Weights of a small GPT-style language model, trained from scratch on English Wikipedia: 9 layers.
MLP neurons of a small language model. Each row is named by its layer, matrix (down: output weights) and neuron, and shows model dimensions 0-127. Each number is 128 + 24 x the weight over its row's rms, rounded and kept within 0 to 255. Numbers have three digits each.
A block is one neuron, or neurons of one layer that tend to fire together. Before each block is what it responds to, as a language model described it from the Wikipedia text at the highest values.

Third-person -s endings of transitive verbs in plot summaries (ask-s, meet-s, bring-s), plus words like with, both, to, accused that expect an object to follow.
L3.down175:163136117124120134180110126112169114145113146153127123177081145119111124121137131152110136139115140102103113071123106131140101119159133122141135107106131066140105126154138126102102140164135168121117124133142062148177117152125119137118114142139120116104128123139137096151157110112149088126165127128137120150153137151137123186128162156099089166169071135160097118176099123118110125128139
L3.down754:147156105128109106127124109161120131123134147156146121093106123139105163147132094134101141122118132145118134130124127136172091088116144129141126113128150144067149160125121165143107103138133104138113169103149134094116104105099069108142165116135115120171114113118148141145122168179055134122111117065150081127121154066093127097118142138151133144089077160162126092073121105109117160176143

Mostly "and" after a comma, starting a new clause or final list item, as in "2014–15, and the attendance"; also "which", "who", "but".
L4.down343:119156113125127105117127110128098150108140115061128140130142108166158137117152151111152095152151142151120163115110112132106133103152117076121120116159133086147142134142081153196127132099116113133095178146128152085133101087088145134125119135142149112135149095137158075153120118106119131113134127135127148085129147122136131134102171145116092138130120117131132150107112120107123141156109
L4.down486:161124094131131072146123098126142123142126162142161119141154160145127127123119114098136143115137139109118101119149141121107139147123146137102127121114126111146144114145099152152144110155094143071083127100125102101176117136098094153115097117120107100100146166216134100123145112082150143099167121139113092117145163127144131149125138150119129151119136083125134108122142118137113081109129
L4.down1011:108108090150082134100148095197123114143145185114135115130128155168123110102135147161109129142100121146109104133133129130130126133118093065091111114168174146163124105112123129140137098129141165099079156112124122110127093108080143143150141161138113096154110097160141079119166089099102138123149096179129134130148153149141108111077102145105098130125156163130152132121150107122121110135093
L4.down1060:148147109166115154140138151090091121135101106128143109106110084166121144124099144116158110149082144117096114133163117132130094136134111094128165162106176132178111084073072132139130112133117109108071171100099128090143115119120133143147089153135141108129122152124170122132140100079141139130044106162132115095114099157137152112098129127068120108126104160137117145132108139132145158111143

Structural and formatting tokens inside Wikipedia infobox-style lists, such as www in Website fields, the / between coordinate pairs, and bullet dashes or Website field labels.
L3.down1125:097144114129101188123132138113134112143142151101135125118175109172178109081168112132103159157138147108132147116108080131119153129119088149143111134118119136120119097099121135131142141098131109133142158117123139153095110164120145128098125105110184163130145164095116077112133079122119101104109179096115131127139114124091149181133152109125152116127091143077120122129173123116079114148115
L3.down1461:101126142112146125152132158125128118118099140112137120097175167128138151073138189117149127082080129123200128143183146150124125134107116138137145154099142133135090121093106134158153115085123132127098133147112149101127091099144106135109161126163098148084163159154106135140151131129157150119119172135120140100130106122119125156128138156150084147122139124139128132166155099119145152100106

Number words and the article a giving a count before a noun (three brothers, a ten-mile segment), and inner digits of multi-digit figures (215, 1240); weakly mid-word fragments.
L3.down557:118143136182137130101140089151145105167107157084159145125143130094179139095145083119162139099127138117134128145142135105122125141133118166099106145169151129134141105140137083167130121121122093083118148146076094131137140159145148137160101133109135143111092139154111120153121147136107133131123110152105110127096131145106124138121153090104140133126144089139149154126133115148093129155116
L3.down848:153201132139124125143148142140152133126097144103118134110141125151147144141135146166147120151112107132117142113132138134108152107150133120165121109144133087135134132113173170124084075139028080142120141135123135135150152132153099121145126092150137154094138136157106133121116129133145115082162135137125068116104083142109143175149117131128124120124122120082092147078181130153118148134132

The -ing suffix that completes a split verb stem into a gerund, often after prepositions like by, for, in: gather-ing, turn-ing, secur-ing.
L4.down147:091143122131121137154095132117135141161121144119152096150115101110125151148172116128052149134128091121124105109097091107141099144174112106143135166109099166118116165161112114111146111094084155120107181149117090143130159134103121139118134149119140147141176090142121100117126172109149083093166107164120157124141171162121139155138134171145114088122137070093141135170114104111089110119134
L4.down347:163133114121099178116115105163149150139115156177152145136102129111185154088176150083073155127097136110097119141115122141115160111105115196121129146152149109121146062118136111179158132168149158134134144080100099139127121123159145119126115134117123173132123135147168151144126159109121099087126152134048141144114149124173128150117103138101104152113124112118138165113111132125139107116155
L4.down407:151122070140127155130114158145131099104098115170153138106149100149103146158112124129054131105105144117134098089107133117144096085148127167156116104192173162120102092092120105154142114073139144146139129129142123136099126123142177132157119172131131120167074149101117135097134094097110123090117153154170104152110166114166117130134119112080112115128163108123144152133163146164097101104116
L4.down995:118083116119137175123134112155165112080087114139123175120135122178090134131169147171105095152075131148095104128118121102148092125080125114113123141115136108111121063092146129113127094153127149149139107109090105158112132172151126145136127157116124127146119101125140117147090135108118092114149111146112107161164099121134139148111081131091080128172136155082114127097144121124093167083126

The word and (sometimes or) before the last item of a list or coordinated phrase, often after a comma, such as "employers, and", "sex, death, and".
L3.down689:132106104102134133154130130142157117140132079134133121173097124134177135125118116104108108130125169154115106131155143103094111107140112151107091109134155109095127138171125086131136103110120140117128181105143140141135179125130126118131090124118089184149170099127086095128118091163112108105159153155071105125121157147171120180079142107127064119173115107136076141117109127129114093144116
L3.down1482:140114087147118105153120111136153129109157115089146099135136133144150094115091114130168116140150147120091104125140155111139131135084129091103110158126160120152142142137142154109167120132124131171124121153129139131103101146076113108147157132120111123138103162118102135135111113091119139137105130139097080125135129159158147160058106147147122141163153136095163132114152134166136097128116

The closing == or === markup after a Wikipedia section title such as History, Background or Early life, and sometimes the end cell of a table header row.
L4.down493:110167128125124156098081145111124129126157143168123120097119164137085125109143166139132089136147170126094148148160120142098155123120110154132053146081135139103136125119107116125132163124150139142142133143091159132157114134122092140165137117178131110146124143093127134150125111138102173097112159148155126113108151124148168117145165180143154077158114108161143122145142137182118135109086
L4.down519:135136118129117098094128117120113138119102132145109125165138111096120105139101150094160137131145136156127120107162149120128086155121176085108131133153107148134114117197146156157124134156107085155100095122137142146141133180150106157150156128119142115108104128134116126148097117147108141146126125120159127111094116138139161127135151125156087179116132152108194128144110137167153138149140
L4.down870:143135114104126120134121137154169096123104119130102156171135139148158101078095080123101098143104133123148104140110131146127143108177109183122126089111107155158131091104154107126115161106124079125086107172155156128143108145135117095129133107139165083125116159091141123099118130121116154106058158107139162091132163135087142164120132118136065157140144134147121133109083111145147087144091
L4.down908:123086130168136135087130158109130129140107137153085123159102120109108091135106135132142075107147171177123108118160090119114144185106130130164155111114161164135077139169120132127188120148078130119095115125142155139147130147146114108127107136125121139116136156135154102104119133178112134124130151155147159114113117111117080145109078113116137136080184118121130143155144125137107124125131

Suffix pieces that complete a split verb stem, such as -e, -ing, -ize, and "of" after action nouns, each expecting an object next: integrat-e, sell-ing, creation of.
L2.down706:142103126145120159126123109155131100083103180111107142105132126107133137133140116086104113110138169138136121099102086115115163126175126153084111102097130153148067162129159092135141129157126126085141105127149158153172131107138099128125120138075123113120121137143115135121098157121125125096090144185116117123136187099125126156121128163137138129154157154145126147118134111142109138129104
L2.down791:110143126134176190134128106103124161107136162129144117148138133148104114127138133128121148152135153119126122149117136101083116125135155117190118134140145124160106149087114177123151127128125131132134128122167133076145097096137118150106143064150103148133119148173132109130094129139154147093139174110137140120135081124128093147106119115144159188118138129134136133111100099127103111148071
L2.down841:097126122118095121151138138156116121106116131106134158149167151121118110115071152116120137101132123124113114123095133151107181118114152121150122135148106140143151097134144124152130181116135111135095140124146131131134091139153133128152133176112113119100112140120171116138172133100124173148166106160116129115130140169160213105137084119099130132037103139143112146118122178115151138132109
L2.down1133:120111077122153144142098088162108088125087162143158127137105146140138122166145119059085129142132155162125103134109039136130138164123132170160113086140170145137157162137070143101170138134129141111095122107099111165140135137155167112155125173134145074108131146168199102089143125117119137121121079158125097118170126131158109128133133094129123118145131140125153131143134128143107156102129
L2.down1154:124110106178096070145134093151096110124102177094114126122150150096101175076126120146085163154131156091157106121156137118114105139143133127130111123102109104119097186108151127136124104130119088137138106118111130175116104088126136145134125094142141184122127118124133101152123171126119175098135144118131134088096136132135114137123167113169139072106128131144123125097095148107128150103120
L2.down1319:121120108131135122097103135142123123093159154133143131125095126194120102119134100129123098073124107177144115131132138118145136152131122100135128139137134166169138118126140130082119130152124133113111143120138111131172127130132170141107113157139127130170164110120157122088146113133063107173079129162152103119140125121120114148128107118057148107173105170112139182131090073149127122123123
L2.down1378:135151137126164121171177114170136101142140068102125158121128162100128136103150151103115105164162123128112153106139141096172153105144150081103066124124089120078106122112145158120116132132153132145148121110120111111136144116169142102125154116151124125097157128101115115171157129106197132143127082169143131127153156123113110149091060150084154135109158149118128123096153141136115140113126
L2.down1440:120117102138142152137125137149131115102150119142147129072113079119138148131165091115074152128150093133126167104142141092067116154117109101127090192142139106179186143076159094115119113123130162133123114094118093124106169098125117122146177132156119163143131134129143128154111150103106088164086143090125134118123165180113111106136131134108134121146108082109131160142118082130099133098128

Early pieces of longer words split into several tokens, especially prefixes like pre, inter, multi and semi, or middle chunks like vi, ti, i (deterioration, certificate); occasionally by, of, or commas.
L3.down511:154070154120174125162110096136160115138142171132159135169135157113127071151083117089169069141063133134089144125161145157095145123151149120112126137068165148157163147094143093097128154132115160161150132073100140116135129098140132131105090135074104103163151112131113124174120101124141122158125129087177172157118121062130151148120153139161108152127133140121141120162115129137156119134127
L3.down1504:092128100164185123138137127142075115087129176145128148119096145096145170145107132128132137089166110132157120132165111085148101146137141129131162100137173148134122141115139138137175117150161137088109117151166145085169153132102134151111068093107130145118129103137135126139105107144105109108110146108122136135140143114127130160091152162109129129133143125115144077124106046130131135096149

Closing equals signs (==, ===, =) that end a wiki section or subsection heading, as in ===Final===, ==History==, ==Gameplay==, often after tables; weakly, decade plurals like 1910s.
L3.down49:149099099105149131087100150126103120095108123147144099090137139097138140090105140121117135122157114133169115135137091157115157157122134117138105098086137120098103096138085145150148123131104122118146074158125122129177105112130088135142145121131112095119120161076136137174104102112103132114120125117181125108198121156153119189165156121111133116096104133146128114121107177126116137124156
L3.down590:139155147176096154093110127153115153107117160181082165098152169139130125098139126148101116143151149098163109148116122136151140154140074179153112126119123103137145099109132139119143147167125133133087108159142149135143133091155085136134117095134100137149143122165104140128143130105148136127103120094107139121127141142158088126108101115134123115148143089103153090123151168102116104143106

Quantifiers and number words opening a noun phrase, like many, several, two, one of, some, numerous, often before a plural noun or of.
L4.down555:113120121147154136173084111135148166077171136083145132126143117099103101124129088118124096109144109128135074114160142137138111084135122146146084131126096117134116102124074140134067101128077111126163112162143146127095085117118123141126101152139123118120100101177094149138134122161158084134150120128125081090070132144137098136129104147099130110136111173091117113131092082115065122131127
L4.down778:158153123136167130136180138110155125079128131129130142111115137116155118084096163112112135136166162148170101140131122144085122090131103123121149104129151087175134149121105152138108096113098130101111125113121136111111163129100154113134116117121143093129093126123117133087104105110087121123124142086120134121184148111132114156142186126147104120173097106135135128154123031128129146113100
L4.down1127:127130130133154129154130117096168149157119128144149082158087131132132102143153111082174127140114185128104121158169115122184108160101166156166133107157115130077104090138145127134177156097125104134113098122115092137151147140113132175105106151126131133103059110133090154150153148162137162121133131118115142123148166169100166121084103131154105143173139103155132114123151133142133088107077
L4.down1307:129094126119142126115134148161097120103121125157115114127113114133146134144140151092142153084155109139112142160109120124147138164132112090151120102096111150167102143125135101120167126166122114140122124082114149083139134134096083089141144123115104094120198130116164113099146114134151133116117142153125125097124134092160127120137094116160112141110140146086147164148095149127156153108120

Colons and similar separators (|, →, =) ending a field label in infobox-style lists or tables, just before the value, e.g. Producer: or Doctoral advisor: or 2005: →.
L2.down143:130129117131129131153153098127143103116108128126155136092161135129173113111095120074096122140107141132144136128145150109117151155119135108138095116130150105152113106174128075146127104125112118170179101127104148121104186138097188137103138108116125151168145126109122139185127130127138137144130110132127095162147145149143093137130103123075097117157140139126075125125136155106141117152121
L2.down349:114115123134113104089109113116145144118142182127100103161153115113132142163117069167148113129159131108128149144194135134115123122141174129112143118083144118146156134114134147135098133134104122145140175119114106102090110134098140136102121130110109146146138171094145139116157146085155088113154136126160101123120134159127136116135128142143120125110135127145126136134105140107116122114132
L2.down539:163124094135114149113179093149116118110093156087153102125145129126153140141108130115145103115122096127107148132169135136095141141146129133156162116105141105137107141116114128091105132178116147107130118112109147079133137136108153111157130136133144157153135133105095112119121122124111145124159140096106084133102123146121106145145158097090121069172126120129119101146129121129146161125129
L2.down540:138124108110158077094126070129097099089118150140166151133118086124128120109116123116107101087157118129154148128128157141109143133140150145159122106127084111134112124114118091123103121161182150121127087120122151112179133103104142135146119136119145148151099198122156148140130165122129115092124111119121208178102091146137114143134104128142100149114158131139085079134127105141156145128150
L2.down690:131116115120124071074122109139139151105119136140123137111138168122107117091132124127102139152138146103120110096126148127118082100104113091102113138149146119117138153108102155211151113098121121129147144102140138140140124104147095095131110151140151130151131131115135112167178118126091120170154133110096159066094116110087105167119127144129146090139119143136180089102145109117087108091116
L2.down1103:093159110141112118144101075125098126120104177134130118118113147160146110122160161098143175151159125092150165111111111126093115122156159105137064108153154112153137144143100134144134141136144111123090133122104156109178171136185119085139105192166134105153085161112133082124096150127133130118128129141113059172113116094140121107172126135121149141143120146164106153147123111109121119120153
L2.down1141:130103106129124100101147127113154134126119149119153124130083108136120161137147098162072127081125128118126193156113099154106118184152135123144106110077160149133057115140110105121100088117074126135087125157104117110156168114124133152135152126126113119125118142107133059115085103143125151128119132164128117116154130104119134114142109109077101146102151130139100130150148122103138124108092
L2.down1380:118114140148153086105120132110113110093126133135130161158099140085121128088170140090139110154136085116129151084092135125125107131098155093137131133136144184114139140148105095154100134159116111138130089106106118123115163179162172125111098168114142111152107141078096142150120164126134151158169129137149133173174178154098141149135127138120132122147119136181129156112111135150108152117153

Mostly " and" (sometimes " or") joining two parallel nouns or adjectives, e.g. political and social, irony and sincerity; also the word piece "tri" inside words such as matrix, nitriles, Katrina.
L2.down93:136131061111160123114142106112102139099135151139133058131134146109117151110083116132143133110142136144147104114129082133134080138147100137140128134135066131120125126100150160158098112144108179098126125083148152095119113159125130124104142108148145136160144141160078148101104149166113167140193104147128133093145138120160104120176144122179095119132096099167117122113110138110126137097109
L2.down290:127159102075136104167145095114121119142191118147110100125138128160130154178161142155087140103153132084096122147145121134181119087145093132135119098125131141120126144102150124120153118114161131143178121116165143115140145139123119140142140097152165154141100140119119146128098099108103132118110095120150087139147120136095120165164103119121125121088136145107137134086117110083116112113107
L2.down403:145159174103152126136142109163176097108107120122139102148121098095158138120113162151135132096112126119126130141174125134167082114093127092102106143174110157131144092116110129134114115131107159102156126117119149132179164100113124159172094108119127154096137143146119084135100100126118107149126104131098124130096151111129131134127071116123112170164115125118140111110089110130104127102130
L2.down479:124149116130129114191154140081155145090120110106134142118090121129154082112139140104122147156149132090114108150135130080106150142146085172146126136135125156165126121119137152137105097108129124130100181113149133109127127163114142067103129156131106111146105111155139132086114162126170132131091121164126159135132128103122163171176146135140132128121136131151132129146132114130095138134116
L2.down512:136106078145142174113104116075083146096145099121148093164155159121113119121121115135143158139098121156094139120119121120075093140126154157150115136125091143168099105108146129144179117154156151080076152118105139101135102124120097134142092168188087104157094100180157144100169085104142148139057139153146132081124076142119125119113141082162134127134103116153164119134104120118177118116105
L2.down743:131105119123096140160133131119110159123117142120114119159105157123136128156117138114108121124181159122137166104095129128114116127130126153174115104144158134096135124133168162145098153160083073141101117147116155090098144117168141137143134175152097081085099139134142085142128121158131138144125125106148107145189146111121149174137132103122179108121141128093119128117113111172094129145134
L2.down865:147126124078108114121099089165108101126161137159108112137134131150181098127124156160123155115127114133118081140147137143131124118144099119101100160150136094140145118134157108150157106175154128110090190128153157144118086123127123097108134151141111115095109164179161122131151120095123133090142085113133127124105162155160124121159159107136143111124113157137148142124188149149092131106104
L2.down1070:142131109143123150098157113100124147117134093136126095166142111155092119137147171099105111139099122122104095115100146172096085147177161122128157113109098118173113157125100147109123077098057143149100164095113162119121120130112114147144141126135111135121115130143099130163134166082100112109089147145105114128113126139135094148136142108172125118101092136100165124148093115136123151087129

Closing equals signs (==, ===, =) ending Wikipedia section headings such as History, Education and Personal life, plus weaker final digits of years and closing parentheses.
L2.down5:110107091147148106151182141116105090090099157164128142143103123116110070133111085104144148125156129126122107176109100100092141138123118115148098097126155167132145100129164093153145146153127100135123129133104145150158134135121123120146137125146094153115141149165144095130148135099140153099139125146133123095117132136119120143154121118133163110132125129119189121065127129133140150111132
L2.down83:153142118138120105124126103166165133103124134163125096126139141153096164135072141148092104091168165122150127148117135164174112149117106117154135137131154139135102112109098157118095095113113119116111123106144142148141165134124114098146135138142187095157083130133107146117089108120111142139165146173122112132149100121147090163091148105134153089115142143159137119142124115119117120130140
L2.down302:134083128174092143137161126168117108144145122128105169081090106133128135125128157135121097130080175097139087143123127098125115141137155136106105099149131178133129094137162157156125122175156104113158130164123142146121114123126120128138102167094120108165120180159141126092134140096133120115105104125142144101131118151127111089151087128096136113092146169125149131137109134124120151109149
L2.down442:130185131138082129120140060143138138133133124178104139179121101126125162151138146117143124151101129114123119171149168112107128128166136157065128156164191153111120193144138145161093139116124133102186130100112144110141156112116111091161138131135101089133139107136098103139103102125104125130121123095107141115119138097104131110138166157089112141121090159131116125124113158127146120112139
L2.down599:124144104148139145113157132146170144137137155117132133120131152139147132128093141111114136116130172115109100104152121154130119125129134142151122126108138135142105109133120099105144116083099106123099101145131177182163120165086133120204131153085176130165130086170123144112150158158121153141126117169174134125111134103159128099126082123120115103138097102138126180139070131115137108084140
L2.down633:127126100143125153140128155129122120118140098139131098146144158139137144115103134144101163168146167144121118091123140114137148146119167120107096132125156103150102114131134099115131119104097109139104132136133158085130099095131114100134146135151112132131106142092169134123160105117122146130102137138126103094151133144157163191122131169125097091132139159118127144124087141134086115106142
L2.down848:143166108155113158158123171111144158144130132109118145129125084113126154078114143105113100188122161145091107092108119089118143110175102131148166089153145111145162113137131113122150168082107163167152149130145146125124161155127163124129133146146119123125094129114142120123150128152086114109126125116116111111161168131151115148143067149119113155149137150117151180119089151123092138098145
L2.down1515:141128124130118128101109105072157131118113132087165138128137123091082147091143160117148095152152129128125156098157141159160116165144149121145134109106122111113127144128133120102162111100113109152163086145117131134128104112114096115135127145104111179122160143191142111151118124112100098150113134137145144140097138114094137189143139118100118138125093175094133126171098124118120150145124

Commas and "and" right after occupation nouns in short biographical descriptions (singer, composer and; writer and producer), plus inner pieces of split words (batter-y, man-i-fold, girl-fri-end).
L2.down149:134101155138123127175174137136119152131125137122117149140153133127144134139107129149167179160091085117153141113160110103118147126133160089158155120113169111126137112122175138122148159129087097134082112085118167109095087141141138140130122094131078082110153112152111117128141106103128094117125172109071140137130119134136151142152149139140135137094104153104140154137150179147068116096107
L2.down189:111120136130157111146169162143146113104154137112138144113143084146131086135113113132131161116153140110107117074136162147122139117132112125161103108145122158131148172161138191126132118151100141117149111177169110106161161155102128105126107127151158136135088162074174166183159115127091097128115124139148109155153137169119111147113135104134126166092095140123152126133142087115167126141158
L2.down328:098126120093170113148088110133103127144090101135170098215165165133114113150151132096146103170141167127111135133149118120124140096160129101175155086149143103126147198143138145138149112138193132163181110060149113084130162147150170124136094130138137119119132168146089105123156129128122176146165109122114069118180127115135110153150131152114130127117140155137084129127140113095121163137138
L2.down569:148149117134159086152120097114076151142147168127143104158122131132106072146098112112091092160107135158141088172104135108181115116134123101141132143108113130161124146142129122128187145101160110092138132152139171159122142156116137129137102091116138133115159091098109124122156123113119170122126109138153141126080171119130140165157114134130132093127154132133090148122105130163151139134085
L2.down579:113132124145146131097129129108142157112135146114159127136137131145094103162179146104142160137138125088136114146134128113118151151134110125154142125078110132114087138105082148125138113114174127123173149123125134095132114145117113150135122100111138167113179117084152198105137089138142123109095107144132126100104128120115106138179108079111151113102130104131097115158126136158130140154117
L2.down1383:138088109136124141118129087120143150100110136139132086087096153121127135083127104096097079128128107111111134137113122161119155134120121108142152160092140111138165150131075143196154158154128162123169137124143129130108134096105170172152117132138101142124115097122135128151126116122179098170113098099134166121073132124128120124140154123154119129136129134149120108132088115125091104136122
L2.down1412:115106119159162163144120159116156127165087133147146130101112162107087113126120155101138095167125152126098163129143164121110123183097102094138151131104047127131123103177187133158113156125143177111116135098137147125099079109142155138157097132153147141107101109128111121120164141089142117117122152141181091147097158130097106152095116099154141115102109130084153135133139127166097149136154
L2.down1526:132116086134165125079103117167118157143117126110132093144175114085139140139140133067112166147141118145103136127107120106162101153143179118107151111117093121117128142076100097097119070132096116122152122121081143093120121130131105135147128108109164134131095140150128140139135132168143122097131093156140118148122112102132144133171157110151130133155124103119146092107131074156166138099150

Number words and quantifiers that open a count, usually after for, over, with or $, such as twenty (years), eight (pieces), several (weeks), $3(0 million).
L2.down22:093141144131135120081128109126159146131111151103134124124110122124165141134130149107112132134177176144150080155152104137118153192131122153120146126173149142155117130118140129154106078123136098100116131135106110109161115144106197123141112146112122146092100120160157092101148127099103107141105132118102093132083143128121168124093101118114123173111133119135145125133116142143143096104112
L2.down53:138149129141151149119136114146158154164073159131144128120112083107141104135151087130168131065179125119167100134104142096128148124127152155109104125142194144109154128129107092143156138087119114097151129144098115116110131109157182121114112104114163096123109096099143144149121125160123087147165103177093117121113179152080122133154131098111105127127123121172109162132137131131101128122119
L2.down54:140145115098118067090123141142136100130107111125093112105137110116159126068133103133126109129139147145144126128101109122158130138108129183121137109170168131127137109142124112104101132139101071126141140104098139094102116125094152123100132156131128134149110121167155191128130114126185120100111148137139107131102170094104140141163091140091110094147108108139153106117114149111122139137143
L2.down95:129149150122134158148120151144124142107124133105119127120113136119115107139082113114175162139098117179149121157163111157121093144103114144108090152136129164150166152129111122130115109105124129104102084130115110150157158132133152140146111119141141097142094123130102131151126121106107103110089107099132160169136079119164145132144159138080151093139132101122160123158126148161130086161128
L2.down357:155138117141085127122173101154140115121101127097126124186123099106138129133155115050147116116139136106155097099094135138142171114126117162086112155115157121117132090144132083113104139135118149124152158135110055103136135134148174127149095146097167140125099104106106146157129134135121117139128112145085142088103171164155130132153137120076142124133122105141130120120136153129088105134096
L2.down724:082103136121104138104136150123129148153127097103120102138162083147122176133124119125107077118138131163133137115140119121086133129113132122113115123151120124101103138137123151122133128096134117079121161129097126113127144133097150107155102083122112121121111126128084127107087104121123133175112133127145100192160162148138130197083133141131124114137154123114130158095168128133121136126110
L2.down1025:077125090129102090165127142119115131100101133089126122162139137117151140120100182161125141132132134141151136098133122141183105115112151121122135136084139138136141097097126134130149136121121161111112116097110160107157096139116127101135125129126181127163094092104103152075112154107095128122157195153138121128145125154135164133133132139097147123131127119151109122139174128127128120132105
L2.down1301:075170122152151105149145131137153128130114138089151117166140107114161103139132112106154140109110128150146109115126119135111107146118125119143095110148178104071117090147119119127170122122098125123100132144107131172135098160121200129128126114132146144163078134125132145125127119132090095114172144146092141123141112133155170144164104106154135130131126088111126144125139111126107094120129

Head nouns naming a work, release or undertaking, ending a phrase opened by a year, "the" or a possessive, e.g. 1948 film, debut album, his work.
L4.down1:139140110142141121124108110160162059100105102126111202126144118116145126133127141127107124144118131116129082077157148168126113147124172105136164124139212135100085137153135113112103123116122141097121139152098135166099111137114144136141138133172121127119125135140180094121162123131088150131110110102089157073149138165121094110189108139109103089158108134149143083126112116083129121123084
L4.down81:123138141090144139115137160138143149116101080158096078140152097121098137130151124208135117107074150110094114144135159093137140138119143139113126120101096127170087160096158107136127095122115162121115153112128124140118094117128164115122145149124121144116121076123102149121093131106158089110123150113148168082159132131183120161137121171152153121131131120152107093121123104163135125119103
L4.down333:119115108132173129108098131154102136118126099116091125098076141083140107133152130118134109102144122144130168131127100113139101194120164130126133183114142161090112136107152140149140163137127087122161131156088092136126135154136107138128149146101152139125083118135127114124087140120127142158142112129133106148164148121109133143136111151145099095176100107150171132185117111123147086118108
L4.down1349:155100109173112078108154122117113158082131119152114090150148141128129110093127143121160128132121173110119103133108160126182118137135158136158124160135193171101138150171132178153157132121133099132149144194143135184150138157149163170117160154157156093095138141090126118126140143139170069101127084126121136100143118140110145153132140145133148120145116109125144098140129107111126104135127